{
  "vocab_size": 4409,
  "rope_theta": 67300.0,
  "rope_fraction": 0.25,
  "qk_norm": false,
  "learning_rate": 0.00192,
  "beta1": 0.95,
  "warmup_steps": 200,
  "batch_tokens": 32768,
  "max_seq_len": 512,
  "train_tokens": 136200000
}
MLP neurons of a small language model. Each row is named by its layer, matrix (up: input weights; down: output weights) and neuron, and shows model dimensions 16-143. Each number is 128 + 32 x the weight over its row's rms, rounded and kept within 0 to 255. Numbers have three digits each.
After each neuron's rows, "fires on" lists the tokens most often at its 100 highest values on Wikipedia text that the model never trained on. A number after a token or word is its count.

L2.up267:102103151150156147098121161136106172086150107166162138089092147138103157086227147175138143115105156118093116106062129114100178065130133133105117141123129100141166118083135087112138074136174138099091138088093068145131128068152132201182158155191120091183126117151119083141172104088183089117162136144124129137159089093145191159117121132086106187149120152168132138163126146117151124108099
L2.down267:177072092115135068160142132120189115119112155132091132176157125123136148098102218084094160139086110158173156161136077134138118088118097177108118152177086089170094099100176135130167105116067138158172138093161163151131117137129106164134120155185120091117130156115166131101138013107095082119098112138165143129107125146101151151106154255140096163119080065110145159162171098118101118170102
fires on: "es" 12, "ed" 12, "er" 10, "x" 9, "oint" 7, "ilitary" 5

L5.up736:117105091114113151151129157164197132164194129140181123131084134145092091098129081076099123150088157182197143111153157138115124130163155139128137127098104104119138180157150090053141127147071107103136145127102139111112097131117138152058113118114118117060140117156091129117093144109100142152119167143087115078114107105163138100145125118139190164170095117173139160118118186161141109125159
L5.down736:121155079095076108112168134099166119078148079149144092134128144157161105154135127076197143135126108192108135147089160145127105097146112176177155118107121109179163141089085114122146112093090126161137112078156128159126100157147148173161077091144153137151093128168193171117117145166166131104099133197129106096124127149150164111164075099105111139089131145046152169143115076203164153107105
fires on: " pl" 19, " he" 18, " on" 9, "." 6, " of" 5, "4" 4

L2.up275:083180066127129123118087140106100185190136171214114146109069156167101125122147110085137158123098186104143147096124128192126097154136122187099175119167167145066089176116083103100116092098067092116092095120130142120121119142089130154147125133185065126098127195155070177091133088152099157168101156114155105147113149128111128112149169059086205116126182143178173118138078080172106130202158
L2.down275:150133121090106114141191135151147110056162120103117099101155088091124172168124083071141128111159123142083206118093112162154169112105138115147134081161122037168124152150153118182164178152102138126167110091127139099147140084149115158131169115064142112186138125158160127163063151127212136151147137093134112146197130101105097129158076116133108136128162176068098120116145083082146096161186
fires on: "tt" 21, "ing" 12, "erg" 9, " on" 6, " of" 6, "ated" 4

L2.up20:112097146133098079162073079147117098137088080138097056149135089164156076124098130085152117153144122125112169097188129099110087185147091138118130120155159085098068196114114146144047131106097147176137098118151150164123122111083126110121082157130140173109142113163119144117148155141128138095120138164102143108198112119067109110146127070147096160193159130129129213030107149151129110098092
L2.down20:082110138107130114149113099152160128181100123141076059175120146120162139221093145133113129145117198043110142121154085100108088123153118113130131078114117161122131162109110149084073084142104080124068124137170104125121120132143130141105118205142124143127083169176158124186124093106158080188131120131103110096129122089160118132160159131087180114057096173071105148126141147179068094053121
fires on: " them" 17, " him" 15, " Preceded" 9, " died" 6, " it" 6, " life" 6

L6.up403:175149128127127133136144128112108125164183159117150108158119149133153121093122097128100115089103103186158118099115128133083134092132096145135141103167121150123144127055100183180141131078133102048085177130162104161168131112163096115082162128106144104104170093073109125150152136132123174194145141152099144141183091183096168146107198188115064163119073126108132158083153138118071130167107
L6.down403:127124148106157141110074131183158102184131098141158184118125180100078163133072130135181157095118122104188113148173143126049138146121160124084111059134134084142114161080105131107109184139109133179136094099142159098067094045130152066086128123161135072144182100093140165076111165101185093111178090154127139127114159104127124149077109093152044157101142152122161118107093074143183174148194
fires on: "-" 30, " Mc" 13, "u" 8, "l" 4

L6.up624:142106124120166104132144142080196135098119168076130085160107113089130114091090150102112121106105143123112134175170104106095105088101086144091076080180172118098175123110083130174055129186132062128082120111101158192098175134187159164101125099132091122124113208107167119100077092163169144137122145176154161142170086158099111109172149129148171138075116163087142110147163144045113125160130
L6.down624:138127104134119093139031124116132117144125156057096149116133164143174127080137151113173122194146104182148113118104180125101175112028171104150150180150124084206143077104092130133094074178131158108165110131140070077161122130121117077167092127093141108118073133155141144167102187120150089198128133066142142158093124116126116124184133127197109100192103127165108123164134114190110149155185
fires on: "\n" 42, " a" 8

L6.up330:129175130111127139125149142080102143151176154081096066148133069112122095172108112063126149131071135127053088188170081107129205111137179135142179166144119179164097087112190078140102091101103101111131195122129141167087149107114138102120135120083158157093152123131124107127159143129107143174124145100157162147082094130118131125129185129114095148107091134110112183093167088089120107140130
L6.down330:134147100142121089115143159134041167115123158155085132144123144158163152094182149129156158111132142121152117166151076172157063108145105149109149022111141164102119114156170161112087145058120149151099139131151112125038133133165128076084089180157141108112160098084133098142154189198109137097158116094119145093126099156127130114176103120088160143110134110093155092148141126167130062102111
fires on: " (" 55, " A" 13, " " 8, ":" 4

L2.up354:122158146115084095121105109120159121087142159118096119165086106180099137156131104139068170115203200156109157165176123111067124127177096141122128197136127115159174089157125149108170140109118176117146151089112149135110106140115138148075099091126094096119143216134143202141153089205151094134072200191094166099123128084125128125164196150111161166154107096176113094099111174118096129171119
L2.down354:158137087124101135136154143147111111081147148162176078165015198185091092116119110130177161131141175180151132115142156145093071144175087133119151194140098130155157066115100145069120082043105155073142135075153123126133180138130120113106114128142108133118107150163153124122133150176175125133072157154113163139129133102126118091145139117075132115096204102147135114091126180158146145152151
fires on: " " 51, ";" 31, " |" 10, " into" 4

L2.up236:113155123131100132153099139187119119143129094106091110115140093146173125207140075105127165127125142059121139111137125110112074069190107140079138108074121146081105090137138095123145099118061121133080149133157192123084186159155127131151128126112105081131129128144142094120144090074138170118140141141138159130164077154182089166132099068143158157144127123112093140097131165106086099150128
L2.down236:159116112102118098156103132120166105163109099065103120149138112113099176157176183082127157101094113114093147178134118141146157081142185095124121113185141218133117134102084106170152170170158114077124153137149144153125116095111163197201145130136103149065126160118139104156102106091076094117121224126072108106121133098169136108125116153129154072121057121168145147128130166145122159127079
fires on: " been" 29, " as" 14, " still" 8, " would" 7, " now" 6, " later" 5

L2.up335:135117111173131172183120114159122153100119112102141189105146101148098142095190141106128157152137087183131110128133146137077159112154081136115110142168147162193148162084165146129144116215077159117111113106104131076147073091096134211080148074090129134145159176187133112118128125129139082175112160162098166164166088143138113145142148150084124107118150108102147110169194131085142095123056
L2.down335:171154126165120088070163125088122108159162083090128091099093172177135173138130090149139074076126165144157129083124099093103126191105165133128142116137122119145111132176156183113170125127171131131153118095127137148110153094130069125132120121080133183145115137174153189089158145204097088201120144085168142160064164182135121115148064152148149089076080161103116154113086120141147109115208
fires on: " " 43, " /" 10, "10" 6, "\n" 6, "g" 6

L2.up170:132096084180105153086140140122122119130097082147160110170130131110126126139136039102205102099110171080115137195088141126161139097152205119109106081125126080099104179137122131144141136141185109130159133130073125135123117075141172157133142109182122131162088126125126147110172168110125132148069142157101068149087079114136129147177079139117145143134124128149192085118119159148187115108111
L2.down170:148122102107156113122090138152094099084203077179135114070141122164184087136200084142093173138143073140086082126080079110086107119123111126152093149129144196125113144178146092160152090088090093057160102129138098135200112109165074134117086159148138157111108141114178119142131106164118177110172114171120117164111152142101176163100105181117110153163121170061119122106148095124110102126158
fires on: " " 26, "ing" 12, " H" 9, "ited" 8, " went" 8, "ferred" 5

L6.up740:146160123203162150091183153150102121115059094118134161173134129120084060156153139071112172094135152108122119118128150124145093167131122103109162105130128135117170175100089114103125118156129105093129138128123109127065165096096163140167056122178167142148136078123097161143124128179066170156060122147166126106158105154130159105142105207166098173164121143085094146132171082172166138103089
L6.down740:093210145162174132183137128168151168123101076149088117129143079186126072116092128115105081139144085182139147120129073173145083145169174146080106185179131124114111087118141107160133162082147114099140124074172139139124138128164156109100143162164100192146128131186201079132182149141160093142169139132161108096178127077112177137108057102128157101134090166126083147098125120154121156116118
fires on: "et" 20, "t" 14, " ch" 10, "it" 9, "z" 8

L5.up442:162155116083124086153109127143113190119103112099091102206088153157174133122050128136140150169132139112098057143089107091192146083169125165138073098163152136120118162130090127139109161135131185102066172161142145146147110134135108126108136090134083110173094127081141109137121151116086162137084137112151139138130103082136209112108113225177091153088178094157152146083099143128116107168075
L5.down442:094178148127151118112126132170168119154160134144128123116168190080144155151167125152121122142093098164138151077196180112064140106147069177136118128141180074125136111096129152164083164174156073134161175100105128115114170155091113157108153192123155204137091070175123109169083139118145154148177144134147090112132115095144140055117131099125080104091134163160165056176130152135146117116144
fires on: "es" 13, "m" 9, "er" 9, "em" 8, "f" 7, "i" 7

L2.up515:113062122131169155081054098098046165078114182141100145118083095108133125168145121140133182140106167129142119164123069184162129142117139137136188122198119127110200095173162154140195092115165131099093143102100094151109125119144114139131126154153150082089143131116115116089145093128159099150139144125116125077103117109149150121081132161123141120120143181116098121071145138163085098081076
L2.down515:092168103130125101100135063122136134159143195144076154148197132135123111115085091139113136168173067093179143138109109104197080082140150186119133193164129146158082134109156132112154122116141129118112136103108214115138114123118146112134135124107117070166161106122105192161108057117091116136148103117109202107112210101157155107086127117104157136144111148120109070153116102127128117137128
fires on: "y" 23, "er" 18, "ar" 15, "ed" 9, "d" 6, "ri" 5

L5.up75:101149184114123145120165138111115125182136113135211089188069155149130126162158149147088150197201117148116168103141132134147110112134097172128094078130140147117163110097092102146113099133134073105199127122095067114173171125107120137123144108102112086146119171190135184139152178125117067128142103159105158123163083116124135103162074148072129143127086143137143160099144066115142149109119
L5.down75:155147154113146145089149139121109126166155063184216099116147145108119162133119162137179099105174132061143106107109155105115107136134131168170132098132185111142190064156134141148094121109156136080157149099140155094153143090145167136089121076138106163130191132155114112170154148145105083055095067108143130112093133126110108151120116162126142086155016114150064136082140107121110127114115
fires on: " and" 91, " or" 9

L6.up700:100155204133115100120088139116129098154121173176143114160139157063112163103194093105121136095146138159116169129202125127172166135149093123139134169099142129149138193115093094141130084127154145170154096107135089159097084135137151142094115083123124120112174173125148089138081076140107110108152162119189119119109074110143038099129105097136136098134129096158142059075068082122103172136125
L6.down700:180107050128111110140136112140172086161112185140149145106174147110136179087137128131128113132120168101141139174116163144172088130114178077131136144197177072145075139078110098097088150102167120076141161176086139145056108163166141110084108113122112125077164156115131087200143141097105108092115116186095177141180096137176139111102131134155136130099111123146153163081104154125097150113120
fires on: " as" 91

L5.up110:142198129114154111105114119163123087167163118086083180111102105162102105128114117167118141144094111152086090181123073119180157087102137168126204147106124152170124123121124113138179127139144107146142161075119242218104132135135112160128149139092120130108108083149177132122184170158117068114149096130149102103113121147119114108189058152094146141100134142097158161103125189082176129093119
L5.down110:139167149089153087106156124165119102103097138101073079149128178081167101121096113127148131159104093138132160151137185111094136065097151107132081185177139107157080095138083130166056160148088101153096101110139169172070160112090126131151184083081130162126053125115116139179119161084117121107153140181163122150160123124184118169186131176104172101168125109124128124130138122137120140140127
fires on: "a" 22, "as" 14, " rest" 9, "i" 7, "est" 5, "ear" 5

L5.up681:166135115146128090152141143109098099082157158104201125171098067141116116130078109159142133112078124165099085145190127172065093101112145120095142170166139141131150163102119164151160146123103151112098125082077164131151081190058129109116139127142152138166129113127154124125144175132126130116139125165145094103126080157077126151096122140089179072154101076110151087130072063056101123131109
L5.down681:074133096101127114091079141128072119130124120141151132160188125138194155104128182148114148112153158213145170113135091118083172092134114153116147039116121118149018119148147138158108091150146194110173150147163071079093150094153091117176169143099137115069145143108140125186156159124162129142091092155093140080144171111188150152135128187109165147094131136082111129149180150144157080123082
fires on: "," 62, " |" 17, " (" 4

L5.up724:100127164160088172149113086161135103084143143126144065105135128121095177184136121088180176077116180125133146100108140088151133100092198135182145086126071124134155198177092129145154174150146142143125137106149163155140108122065129137161158119124139113115106187143172211157174133174134167116148102089177075132084077122133132095149109153092103191104108135105129126065143130121082133150148
L5.down724:185140154117102111135146134073150097124165110064094082148091135084155116120088120150134111147076067131167149109146111138088076187182122189056060189156168113111103118072177139166147115112071151125094080114141132141151113156187153095132195120100130079108130100149174055142085129122131116167154153145158101109076133070161159124191134138181154143175154124145106113146103101149156134136128
fires on: "i" 31, " B" 21, "ed" 8, "ad" 8, "h" 7, "a" 5

L5.up117:079132090139181155149168119119169141168128115168104118175084060137132133189154062114108118096115153098066102108115100146091105118111080096197116093167134112144121110129166086173105070118058095154125160068138105169148145083140141197070104124143112169125067121174112138146116129166149089171096075147151139088121114112092143160167124067155151162112084084114148130099068152115116116135177
L5.down117:127123136103151096122087113191158164089136132131135163104139107126133108103141138170134133146163091170179156122076097102137153123140222111061149139072192128135128118150096133125101136158175218114113150216114117091151169131098054123098139086176079091080133119110115165219159098127115161138108088147091084125177148102127166089106121145131107118189119136111157133156075134078136113154149
fires on: " He" 48, "," 34, " but" 5

L6.up634:141172173107110134162140122145118170203142141102105103121125088104132117118186085086185090146151144111167115139149092211146137118134166124158146110167133105132170120091234129180130121076158102081107179164103133153133087073190145126145132102125145145128155115143123139107153104143097129147086167184140127122143140127072109099107127062118128091084173064109106117160122150055091148110076
L6.down634:132147142125115171110177150132115161129098167103055139118127145092162078172132094107136166169107142205121130129139163063137137119112141113121095156153139105160148104122152120104121112108122148160165109096096185067133120085140187079091104184136127104116103105096126149116105134133146162153122148141102144041104097117178165126069201144177144158126050126140202140167155150154107173105152
fires on: "." 69, ":" 7, " called" 5, "," 4

L2.up450:135107109161150133137113125107053154073148144171143106131107074118132135123144088147121131134147142152132087106108175125147116175196190132111158131130117114201175166144113127142092141103157107119114088180157102145144054074172124118166142141148132147169120169122191178125151082115133129109126164100165123121096124160121076114125081180138160135108143146148158102094078143083044091069149
L2.down450:109102090084103138138115125159145138200103157127131095115074190115080164079153151149128112135138109118150137109116163065148107183170132115082147145113183149192055150111162081124123142070140059117163066148127116113084109187126184120135178089085078115122139107100140101175175132143106088168128140148115170069162115152146126115060081101197179116111154148131167112109152128098161139123152
fires on: " as" 92, "al" 8

L5.up597:106104115100107158087129138126145086093144135072136124166163118158112127165170115073150165077174091094098076142124109056106153158160129117190112144179133163187128115081085150083111179172100045139097114173103086165087093183160136115127123134101143152136138150097115103129135161164136166159091126123158115116154131182082146149161145140121098145091166125094127139172139146150130134154075
L5.down597:143092129136146118102107141089190119167124113115124131156120169076142167141112149086115112165167153093173121111115094122093151153057135174103104130125089102113114093121077139116142174106141118133136143128104101117138152100176091100167126104096077157193147174122170109100170087084142115111148167114079104119121149122170101120151156148103183171142084109170110101070115083153175095138192
fires on: "-" 32, " /" 18, " " 9, " |\n" 6, " '" 5

L2.up7:089147191107104142116091104145149183130146097113117148170134119177157131073158146130084184125079162135175167142115121128115161110125104136118129104158104174137148077108203130163092169127086110119206123100140070075142095086119109151091120096115139093129112144085121124145126099112137112131143174038116152133135174176156130078128176126103101141151110192088081151181190106120170126163180
L2.down7:134172074149103142163144118102049059113154140147094078102109112108123120168106147143110146107123068114091116118132145155085070148082198113125061133157130122133122153195104146152208128171120154091131114177204169181106110080100122148179207144136100113149171144194160118139123160178128152159117115162122094144064098133156179148136091158110158115146130044109184131056132158095104116083177
fires on: " is" 15, " |" 15, "ish" 10, " was" 9, " tri" 5

L2.up240:102098132182106182144049107109141161169101085093105060109108087116149167099118154140086128129169198172086137119149168156088150189142171169100132145128065178135175164152188133129137120111091144180199151130111151129111146172132093053127124118127116112154194151094099135104066152107130112110143165115139124153163125155125099182166104141104173141161076125120117127129110145107137097152072
L2.down240:170115142105115104126151113139062158081116208094075127112073121163092080110075117161131147191179121098110155074123120130142139155072089154161117105147178166153105167154103123121067159135174114092116110138118141119100114098079128154062141083128155095153118140135176081131226166149122125130140071140150209096157101164137125137093078124141147104137172095123130116080195113138170096141148
fires on: "\"" 30, " |" 17, " of" 11, "'" 9, "," 6

L2.up233:147084149104126075145175063103133124128120131103059122177121099063124215141062092184108149095177122097069064161165108107145104124156097078145160153157074142130145147122094118144144056115157146053079167104104156144137150120102137115147112061122102143134120142086100133124123129100131109147159138139187069125124108143091122157142153104095116159107135127109153189133114128132169184085148
L2.down233:094088119123093099152103095157106175176185082136118160124161153131078064121144061076122191176141103145191157110116152135088137132114088180047125124128145123116167138137173146122111155098148146197142118141059123093117150113078117170138182108165185126143145117149158082166120135144133154111104076108063128120044194079107157188128124125133142105105132101113189097139172092111112193107113
fires on: "C" 24, ":" 12, "." 10, "t" 8, " C" 8, "c" 6

L6.up623:131137109076135117128141117141110105116099120142086158123089086155159102121121147140134102151161149228113139123079164168101076091084045165179150050098160112163125177152161129143116185161204096119146154141100130202139134114125175141113144093146059152099108092134143101166139109160129187160099116156166083098133107135116089126152144086150149144097081116176094112107102155112116133158078
L6.down623:122165181149141156087212180144109095150120165134124119174114101080108128115108152140107149155123097123112145097068161054166143106112161103105176102138138126123152097146154150111060068133123227153086108160129164069179149087121113129110182119083174144158148148109084200143122111150110125078132192090105095140077098091126205113097118158130121077080180100118136118130140121134084091142199
fires on: "as" 18, " prom" 12, ":" 8, "a" 8, "." 6, "ura" 5

L5.up381:126085159140136110119062091115169195106089125114124128203155122214148140100142128130095170147188136175084182163092131122074136128060229150148167181112097105119125055167118074074115173120156142120117098133110128117162115142185096142089091113109142118157138102151109193137128081146166095126140108175091084127177129087142127131110105164099131085128104097179146153162119102116077122170157
L5.down381:107089146041175134155171205157161091112094142161154150099124135148115115146134153117131080123068125096123083039144148091125112115205071162111098115114167071133070149142132153137124137188110105132131165141120094163104164065127167153231143160210113126133136127156104128124141125063132126102105132086157169087090109099128112090099164106125132204101149150099144063125095141128197160096140
fires on: "y" 20, "ar" 10, "er" 8, "i" 7, "et" 5, "ic" 5

L5.up341:117189096159130086188161161139210149156066148127115080166067117112105056134137104132144165131070125114041104123151131101137079111121126122099134105175086123103164085105158129048132108159186132126083125144129183064134143147090084119104154112131123211122139099144142150119167122088162090169180098103153177165112128120150112143037105118156130156146135143084145111086121116158105113107092
L5.down341:077073157113127125106192089128155135062125128136041123107153114159175123169160136194118135140124149193142125179105095174109156091146175130151139129082120124181129163188148073097114152171110110145182152173094131168105106072127114092204125127144159160100095161133090123199156144129133111171088098155117137098141136114138104123091161132137133096153088127094107181114127137185094112138155
fires on: " to" 15, " with" 10, " in" 9, " across" 7, " for" 5, "um" 4

L6.up739:120075123170117183178111137130154093138135102089113122185116108143125113137144119158122107106102154166073153064129163123092100098119079104123121122138193136151136089131113128092118169102086084095119132130121140116156146139143148154132125064212121159153135137195148112091170144150143154087156190120097161062164126055087151125172094107131117148041206143153078166123123105110101163127164
L6.down739:091123135154136118095114103159083191128139161131154127116046194081103125101114175105141176144099072077090165082091132095146193172156126092151082105131114094139097144124182141110100121089101144113117087184101086132125150128129102145090121137143211109092116104134151084127091140172170170159118129162133100172132140181112137095110100147185114117157120166201128167105124118127106100086178
fires on: "'s" 40, " his" 32, " her" 5, " and" 4, " its" 4

L5.up257:131119130123116122144146108107154074184140068111095076122091151194176124150046169143111185092171171114077191183126161071132111134131111141113124129145098170133134120069119109132110092175132074122124120130090180110075167137140139188172110158129129127101077096101180142108146130104183123103157137065144159106187070138157155118094059131120137133106130116149134105197149117114065078138057
L5.down257:102158150127112121118155152097157089110141146126139130113139176116133142179114116162100147170167142144154082178157113106187110073108193093095087056161183190083133060149126145162140148101155100162206090127138070073131118069126144119079131141102130146116214188152089120191119140114157118114131057142151122130103115178135118127128134167110145148098093150152112153111131136157115114134159
fires on: " and" 48, " /" 29, " or" 5, " had" 5, " to" 4

L2.up761:135198175155135107198099170089113188116112225146133113115125168170090179143119134127108123089177128080126181118142121154156161174076123142135112117130044138119201117104095105146155117181127134172125181124054134141139113104110088079118130143121119139070204089171165119106090187121133153084115118159121118086097109125107091153116055146095154110153141114076107093143127175140108131092102
L2.down761:102138147092158137117128152154114146142090157157162152113168147136121142140115098155188114074183177120104133163093069150193117062198121150060091130082129129157080121104147123163126140130105106123097117115097103137047128148141149104126118079064166135168158140114152124164109138126180136215133150126096116094117159155083133130143105165133079124135146150059127162106040133104130115129180
fires on: " |" 33, " " 26, "|" 10, " or" 5, " had" 4, " for" 4

L2.up59:140109118128125169145109127145150144079153148146192128170133180116180194137096129102110076174102158137166080112148102113089095068127057088137148112193164129161093109125135100086105155105075112153160123102045131109113146160148093122108115158101159149167146103125092124135084083126142151108086063166213117118117092135147090140139148080120141122093121083131096143162111153164148117144084
L2.down59:119123142194121141124081178121087181094114166104137072073085095149137130152141123138180151211121164146193133119119123135061116152079097100163130135115131023187141116125158148129052095150103141132128075158086114125045147121120119157136145077163153121118147170144139103183178156141146130117076147089128172149097119123127146209114145079118128136079162125133181115080120175085174162100159
fires on: " |" 55, ":" 31, "=" 7

L6.up755:122141092093112132139114117198156106162126127168152156154101131128226135143138130154082159133131212170101149141157123182140104170179101106129137132117176079142202147151173101158108062151125093093140149145104149092138136053077151102090089050077154110144113106212078157106083140144088128149134082120120138092159040111126134158171127170167187156118094102096137134160169121100126116147102
L6.down755:082137117100101141159127136105123099131093161180156137108133155108184121118127094104113146070127173225130134106082131128114146101155107100162122118110181096153171080148131164190121078159116159094143105146136130150086145172103112125135177158149092131143160080122096148204156158138122154131157155085124081104112145177126091116154119130141155123149102118146085138100133140127176111087123
fires on: ";" 48, "," 25, ")," 11, ")" 11

L2.up5:132152096110114138096184077173123123151134113089100175122132132138144161126176115129094149184141108113095140103125125161100129145047184124126119128119156114107177120110136120096123205170163117133158116158157109155100120127129130111161159129058110058182129056159124104101123110114174103126118100134164119085111070139093142128116126084108154125114151162150166176103155132142114128131083
L2.down5:127136177126104104151082198106089151122122190141102106132090125162134108091152125126108161131112159076162072136082142015149168141155128168121135158150123097170117181126131152086145097126138174107144124142164109148176180075101158138103139113151095134069158102157157129177159068130082145122093163112082127140140155162107201157116135118146141108102120144157114058103151121148121137073174
fires on: "and" 19, "as" 16, "is" 12, ":" 7, "ius" 6, "ch" 6

L5.up96:100160116131146165133123173082122175131131175064123116164167142126146143182126105181098132134172068138138134178150103143133114118112116071106143144172125162103117082096099132124023177102096146125122116144126171184178136138139131141073080169108116160153114145130092108096149087076120125155109118196093159111115112104136115201124145140075142133087098114102103189143091098159126125097115
L5.down96:099061136112137103137129110146194110152119176162140147137100169154052064114131227094066128151109077142135180124129122138135185125115091122152095109114122123146109133129119111145139083077141122196152136142132147133156178131174137121109201154118132131131143165142091099121157117135165104136139089132128125119153197124160214114156085135129118136101074106124183156196149143097147140084147
fires on: "'s" 54, " his" 14, " their" 10, " Its" 5

L6.up680:132130160101115194196151131110145090128132139058140106122155163078168151120179162153158108124117119120132100164167106163098040144136104115118137083116175175085105163099083123083128172153087091168104111158150121146136114094141112122102156123117157151166128155120129186106120172113073096146132158164140132114136164125068095122136098149103155154149220102146118125101176060130144171144089
L6.down680:121090129103210160083155099207133139096164161155090084062080096089111180135224182145106125132126148183117147189142139143110080141115164139139135201150122120096121143161071141125107130129162173087137127121080161184151138132101124115100100100099063138159144108100130115113169121091143170129106156138060141166083131167184177076140082139102093161094136127041149097159145174107117123081112
fires on: " The" 27, " the" 25, "A" 9, " a" 7

L2.up62:185082064135145126122118125078163138132123111143135133096081135119105108155063113165132182063101089098123150119184122122166180135104104165186167140071080128174128149077193114130114163149115104073121179157101103111116070130133170169116059144153161149114164145098146143161142136099149081144115119097224172119118127149124124100166065141172096122139138082082141129087119183174163126172160
L2.down62:161124095119171101115122178184094071107121100143103126121117138114156138104139094133197115130137109166155157048124091118122153130106059142113104207157142140128109070171134113084130151079156188095121145127093145151119128088074139092067151201152099109167130121112084107116196080098076089155178131156130105118183110136128236111144109122109172114153096144092102121117151150209167118078103
fires on: "it" 26, "m" 15, "n" 13, "t" 12, " land" 7, "ities" 5

L6.up317:154133105093158123163169171159077137156156081145154063155129144093158108172154059115136082142085148077139140117087149149104084091060172146117048097083169142101048128120146076121143133099110158101164101126173133140162126122112106140074143099179186129093117161175142143115131154132114144112114107141110066123148116144115120173130065123142184144168142167172174085154189096139129108109108
L6.down317:098129135118106125096140094087112100124133155106171137072117147107098171088173183116160141108149159118108182175121137064203116112166129117136111114191148141134177128148092129158161129099158122117084168128109116112138114107128141109129108140123097138107203080138112120138133168161104121114137172084145163142063138144156171083147164135124092182131131118067121115102088117164148093086160
fires on: " and" 40, " the" 16, " |" 13, " The" 6, " with" 4

L6.up679:152150125116114185060128152152128092104167085093124105115104066138076165138119156131117088145133076201102141127155095141147160103136155100115136068159196073136178186087130139110154135131089152112152085127143103130164085157146192082174138097097147140084100096165172064142078174149125123147154166179072153103164069143085129126138100113164136176121181162180118179102083094140087130167188
L6.down679:139095149087080180100125076115175188106166105186213150098106143157134137101137082118152151105172125182126143197128113118153176124157153151129108117113074114152121136083095119140136066168099201104107124159189092096148131113134151102135083064118188127115139185111135106102143101103159158124124116124149080146151082163133091049170149152094108154105077095110101135094116145124175093119102
fires on: "." 46, ":" 11, "c" 6, "/" 4, " he" 4

L5.up70:109124111104140116125123143063132151052144189046158139097172093112112086124112110137061093114123174133081131103161147128097156127082151073133129084135098136172127120148080186108168170123162154116128154130160180089175036110133143190111125120161154078091156132134134119096117104132161122120143194144111110187124105166107124100213097154135167143081152066112100151141158141156100126183126
L5.down70:169061133110126146146053039149125175074089115133138173124109141118130034137134170160129101138121160120176117143143107157135183136150222060099117158117101112143150133133098133129105148134103103124159111135121118137118097062139049128124160134123102117107159129069104094116187076126169100172176183092128108153119139148184091155176082140062128109121151106106114145100162147138123091168156
fires on: "-" 38, "'" 13, " " 9, "our" 5

L2.up541:106113128148168165093106204138153189087145155162149146139111132123058112162154146097109120139087135097115085118107101160096116102175084159186127138155150171073112149101065085092182093191118146120175220127102103165126100156137099125132192109112089129108104153189138088162144118168196178138145117177140160159131085118096102094118103092114128138139181140150164147125139109111072144146166
L2.down541:155043124083118111149140121149160116093154137130162105134137133118088097100153170142108143101156159119181146114142122109138107137088139124101121184143174122124071115099157200151144125130099134147124095201124057121130108104125115112160061177140109089165117137090175118153085079114034132143098157141076127125097171105143160118126182170222112092073115107141139150172071171104119143102169
fires on: "." 44, "es" 8, "==\n" 8, " to" 6, "er" 5

L6.up524:168138197153178128068140139142120115092176182085121087125147093131099084167134111170096160161148111152095145137135132116091090146122177095108128143169181101104138159108135107094117155128118117100133179065109179122166136135136179109142110111111098091166088197144128089154144126150105120106124117136144092102102054086136161151095113134121124139058138129148129130163134097072101136175130
L6.down524:126105193089120147144075136165155135128212185117153135041128145122124100140116125163118185122067123106111163096130161092110120130098130136119114079069119138174137134160132101177080182152071091104160106123118113119135168118142108127142127137131181159160112165173154099113109172117119147105097157076092189178136115136141150088129190117100137147137141101161117213113069169135113116128201
fires on: " of" 24, " and" 22, ":" 5, "ic" 5, "al" 4

L5.up596:119109132081098180134107133157170085109095131139184171118105149129127165216138116135134152102095203164167085144115117094125147052173163155154099101154131147110158162164135097160042114178126039134152142184102126194143107169162172138167139179103116135170091145069103147108103139110150181093152114110127121120132122118144099131159108147041187118112148138138125126107214134130125117164120
L5.down596:132109133149080162125175155120160180026188153158131059135123122077129085158078049165119101163120146160124095108129147177179111129119081125113110162128142124099158131127118112171141152064147084173129086094137134103128138101139104132115081135130124100145174084112158120149073095129124145145180132151154070119143163143132143100113158130139095139153178135104138143148092177125091129116122
fires on: "'s" 40, " is" 5, ":" 5, " List" 4, "es" 4

L2.up308:182068104187139166188093131104148116140147149131157099132126112133111096111120106119052147097082116150117133086141119155129146058051091117119167141144126129085123156103200088170127159074104081069116134133153097115134168107180139124119161127070173092119128128142142139142122131183138201222155100114111171121136146102156116095175112127143176161124112131112099116142076117182100163146081
L2.down308:136144155121109106120112103219082116065166134123097126138118051097131179156124121106078099109162159132100139150161132137140155145169069136152109115097153124118133071136113107140117105139164144145081110114099139144127079136137091120137105115135126150178136117094115088117162159112104087148127118092155118138196098132169138143234124184097162111149168124133162121099076161183158085116158
fires on: "st" 36, "t" 15, "c" 8, "n" 5, "ult" 4